Part of a small language model's weights: width 320, learned positions.
MLP neurons of a small language model. Each row is named by its layer, matrix (down: output weights) and neuron, and shows model dimensions 0-95. Each number is 500 + 50 x the weight over its row's rms, rounded and kept within 0 to 999. Numbers have three digits each.
A block is one neuron, or neurons of one layer that tend to fire together. After each block is what it responds to, as a language model described it from the Wikipedia text at the highest values.

L6.down232:574546526499447536439542496463488442527402490502507462453442594587448506510460585511452508526461467533518517494386506448492521523623500496516495498427446510512449493544472514473490450517528535470443515555462515514511528524538525541563398554466529519563500551444497496472485538502563418447
L6.down969:502516447538460493535547515496457570470497437503452505432386546497519455502556478430525492456463492487489513505538384501529586472543463439490504476499522554442534493624479440531545596495507494522492499531455592603487551450528551552607511515434468401483527533468548428512557508591477476490
L6.down1145:413521495489405486474530532482464514453482513426523469417518564525448460440585495557490561490548478560465525487449428453480485474441445542557498434516483559508460513495507517572514574526510613524513485537500483436525553523498502423490497521533488522480503489441435479450579504541565563514
L6.down1278:472495459472569506557538528518497500540420546547536466473493558568486503433466432539432535470431529403583462507480512383484467414527538548443564493475509543520430430413528453413458512498454509530489475568441522530552508499566540539507462534632462495511481561475451528562453585536486575511
Description: Sentence-opening time phrases. The last token of a sentence-opening time or linking phrase in narrative history text, such as "three years later", "In 1978", "However".

L6.down267:448478490561459569457553509433545574486527454461511491650537573497436525460494547473444448403514526478454521411516522507500461491507460506475500476444485460437462413501509597576623517498556467530526434558429536496459518502513496531563567400465506534486469511541541435561553540580445647483
L6.down299:476447424450550527516488548538512669426522463497525589455532482483478541514484512512464508515492512463453501536486499459484549481584503566557522455493576525524511557403542572556529479511494450336631569581472514559428490450515580506480431481508483523481475488495513602524412518492407469523
L6.down755:495461479485537515541453538551415464447516477537446514481447447517493449474495502420396539536381488556455390472401443524518513460514506505454581405440407505507547502532531528466558537573533541513512440575543508486449478542473530524599519512503593470527523509509510491423575565583555430433
L6.down1112:549480475444507498464530459545503523509421515554510594552512543500533521475495490451512450557553511435460508502569477591453560428545632409558550529495485417480435487458570539463542474525519435547487598553484476561577418441511480430455451566418533472527477528472460580453425410627444442369
Description: Music chart wording. Fires on function words and word pieces in music chart and review text, such as "on" in "number one on the Cashbox", cells of Billboard chart tables, and "reception".

L3.down1303:507489428603498481388519501480526501626514463482486360470538436457498494575502566497512458379492571525426485432574492528523546554623525442520510543504435518530510506528444524477415504504512471495470526476447524466546428542508411460513576495549448486490511385506518571541488529535622523447
L3.down1384:528576531484487469475468477488491473530485527452508442514467438511440368519501473427450546546486504498528499514515512501573484412636536495601496473465499500427566393515476560517521490648549459439458566485482510383484534424492407473480517482472528491483430511501509431437436526585433564467
Description: Before an upcoming list or date. Colons or dashes that open a list of named items (students: Wimp Lo), and the bare space after in/of the/on just before a year or date (founded in 1937).

L8.down42:540608491565470534543450461469435471489461497581498458478503443570539503495578507516528503508482523515469500438504524537493596489410493428553540505552522492472486443456569565550450516612557532480547570526561553486533531563413473463467484536572567447437490530452517485573537506456432521499
L8.down159:623507565552593477529444495565513528553546503495561546554501560516465518350569482511567572489583537458433463451542492540494445415505508474502524480541496454450528503493552490451446549478474533481449484445468457464591565506413469448549425467457472527432524536469537514576527516556587432482
L8.down345:467471482417526474556528515513555469572499539554502548506518415437475540478534515563518464532492502537542456523512391476455501506502466461400493597468451424433599497535523469491562455500523518621463469489480558529438411483545440504509541407511502485457509518510540519526496392537493524502
L8.down592:453530598510460530530545468631571464547581478567530554504503549340505458511583535503462435451515445514430424526469499494484529515449599463540467570456506497527516414453448474503480575446513604565519448520424536448521420476454543503521446520502556479475467479503560486472484470518558548476
L8.down914:513553477536459458487455513512569515502493565613479532505562425497523585609461527511391464554572582563483459548474417445451484498499412463437499532526513444520592611492524540529469489536424485588471454576479511497499551457505534522538475461519417477526458479596473417564535477512517484540
L8.down1101:498608462501419422574561554500556417489410473499490549450560493490552652476399490495596474440565514509405440545525515475530469501551510537513487525388545594490588490563521392525449473478575477413562489506540492588489593505556458538510483503574537473494415499473516433466514503460427462556
L8.down1238:449452555556460601501480534443474431453489471521493530427451552555485531583560482566435475526513525517543468428528480511471491475585598453473468438448470535483490521603491542474519475583595487537525506447494497555474460449454549472532535542404462485438569484487526535513522471464475607539
L8.down1877:496526549609526490548467443490526496520510549477475522476473507479507625483576509498417574377498459491514426533409441456472469465502493553504503472588517478471581528598574556541477549470425453495502505469528473483458557564464389535568455479490554478501520490554543484469493472468536512523
Description: Field or domain word stems. Word pieces completing a field, sport or profession noun before a suffix or role word, such as educ-ation, basket-ball, sc-ient-ist, football coach.

L8.down8:441392448439533455441503524509465559415545563523448497503463446590548532487542539508423486512464590502522442492547580565556493538464451488467465498424469492578526568554469459509568532429538573484497530593516493507489545481456527580527478529525496369451446483446451532454399495513478476457
L8.down75:543418567527479444487509518452497462502481493476566406577473464468472472541455494640571530598573614479480552423576580517508489474529477439493467455544580495526567515440495429393462485501436515480423603492461492504495573483456434493508440547460408521496505552545401507520560452505437512495
L8.down341:496525523587511552504599481416461527523410441532501512580533518496518476416523525460523550502522474507613442508475472544527441483541522445461426543505507424463473514521485515476513532499464527582455574447507505520448546477407494567474543471403517399500467532499510449520460455460449524520
L8.down394:418528558518458484499463473462497515464514485393499589466494534495464432452487493531485473447436547549513486483528473502505522501498481492524480546479519471509499394552500545347537559573512485502539503536532440498483511525442530554477462505514558540479548576501552565486616503518476509538
L8.down598:411513492436469506464421451546531527479582486386450544546456444576512437473413467515512487622471499497504532404464528526573484483449549609530440495542408539537470447568511496459495579550520417413501483492512587550492429554513547496443464500525429466536548458489451516436491476498464488568
L8.down627:467423557483549398492588526518558478516496517492597468468576470480349436554514516588459514510453601442514583449513615564519456549524446487408424372397564560419514541524454535462569508498499473469463511446509541385526447475578497536534464605492522464602571553438552488435566512530472486408
L8.down816:464489542574533443449456455486497594563533487521490489495491541477500505451644565583533414476501576473494473495511488518497458461449543488438518483531537497517586495580444471498485615625454492474423404553448605493475487443440570482523515545510590546417450535504455468462524498446582598516
L8.down1210:463622610467530556466487447516497565547561478483536462517481524497626483576492572365491431499437481444518469474463486475470554494600507431514434419559517495483476583559481504439516483528531484509425566483561483373515505417426432481424520517464506464583482458480540433555523523527453544524
Description: Space before numbers. A lone space token after a name, title or month, just before a year, date, score or number, such as Semifinal 1, March 17, Weber 67%.

L8.down116:538560414484491500461497541505476482470460525425586449377385460482488520523491557472365668446525415529557496506506542396466480517514510544452391462504541547506451375547420476561467465522510447497505512537500579562558562504388481481492462497466502627508547570477496517508490488470450433540
L8.down315:448523525629502556486436518437498483471425422488431459503575483516472424556602510556462578503488436508484437455508502501440561461492431549427461605553578474495480515489536427538565579522542508484492490525475464455601453450410378447543549557523528527459413479482467486492459594536563507501
L8.down664:471524498492497568399454480484449589447434431431493502534536488516564499404553514583529512465469473545458551429494504485452445555537529447506542530559422526475518630518556481476518481612514468564456485490444427430536589544362441435536391449576504472482464491597510405582500560486546523535
L8.down915:637425572490460529499460429525564465492494496436427485456450662478452476558529498446523407545499466480549572442432567479549451505532427466503478489460610595483488497522442512516462548537547520552512466494487541535440538471477484440512546517544407437514492535463564400426519501517477528425
L8.down1145:522491509498469437547484491556647445497523500479503519559424435552444515515563576476446491551470392534419532493547487490428473478532510553474522453401496554504464409565422459472635478477460478485513555514519466406532521556456462570471579410570539478525438573479535466522549544454410525501
L8.down1438:559510457502556477536404468471486477448508450475490444497442576567432451588472438453462392484524463548558556555535534431514497484524563485396476458461516618442542440585550450455549566545459456571469481444542569432566435540484513545477466500473426472514501473527440585484507535511480490470
L8.down1495:463517458471492460526430479522500495515386542487474543398490591504430546440505513535468471469457580415510558457519468559557516541437521396473521532555590502412474442525420492500467553574519581568540509614551463413506522458466576515482415519472475478542491581522427472560516473627491456562
L8.down1547:567481612428492437411446623545556460459486547433474497571512525509464405432595517539530531441527485498508550515471519532565456500540567468417454487409482481470512524533489441496524503560464376607418395475417511504503546449561510522406452473522508528574438479556476486514510487541490466479
Description: Clause-opening boundary tokens. Fires on "that" after reporting verbs (stated that, felt that, reported that), an opening quote mark after "wrote", and commas ending introductory phrases or subjects, just before a new clause.

L6.down160:518523402467490452584469485605493517469538542452491459374526480575504420537544387495476497470499590474488539429581546543519470392621448447485535503469504492506485596489606480468585494540517507490505526490433484568559478589534491547501439459527505468463552455481497457465529493536455514514
L6.down213:444514587544460418536559450514471406530520503501501352510515564475504481531499497437443491513453519492443551561453462522463440484544565530488490508598441491502531509469496568616585420550425518463523466501510439517496571361539472472569485515425529447465484448554444576396403567662520552498
L6.down224:504421419486431512505468457548571508508562515569540471577475516533529540556490545500549441525435589540557510425595428433484481504472481463527504488548509465512455452548471524501414522430417439447499432491479513459414525574418559426526518492462458461476528450540409483467617506488543595437
L6.down430:465448563511441456477523533525539459484535557491529525469482467533573560501582482495464512550568549525447437598567538447537558539483477481433467509497448496429489544491527510546454422489437518497493574557438495461531483584424546522545502492553534499460418432605518499502464461397496474463
Description: Institution-name word completions. Word-completing pieces inside names of institutions, legislatures and events, such as Congr-ess, Res-earch, Instit-ute, plus linking "of" or "(".

L3.down773:574533549460601510407449581518515508519508472540562493478554514420432524516436593526574512468532463457453490584530508543466527466549463443597578483430397564497497460534499411546406502448550526468549600481476494480566482619490494536459563499544511543458541475466583532541544534471543505489
L3.down1799:489488510472482493443522479627459552498573407409525457557485438548545541480485505532414430385497527429555469536494532511566534460539488511502474438520460431474560510417580497503461547491563495546505441581564437514475409552506453561437530611517487569575590478488644454532520535515586556424
Description: Table and infobox field tokens. Structural tokens in Wikipedia tables and infoboxes, such as cell pipes, opening parentheses after row labels, "ite" in "Website", and colons after field names.

L3.down978:562511499536489390421574581543572529526601477535436462507465620490525566549451431522494536508605466528563409517504442450441467447537626425518571480515440548398561550518471427471435449503532438533462505543519465482575491505458472546496598538537419519464515531495434494497487405405498506529
L3.down1126:553412488495416456540491597493483483469588567472462511530474570444533533557540509421425540502548466463573469509457481443493527588497492535562507445498511488449437426498516521423423576485497586434502508518427462437504500475467494515545459584521521569520533475414591466510540449553441460492
Description: Comma after introductory phrase. Comma closing a sentence-opening date or adverbial before the main clause, as in "On 5 January 2024," "However," "In May 2025,"; sometimes "when".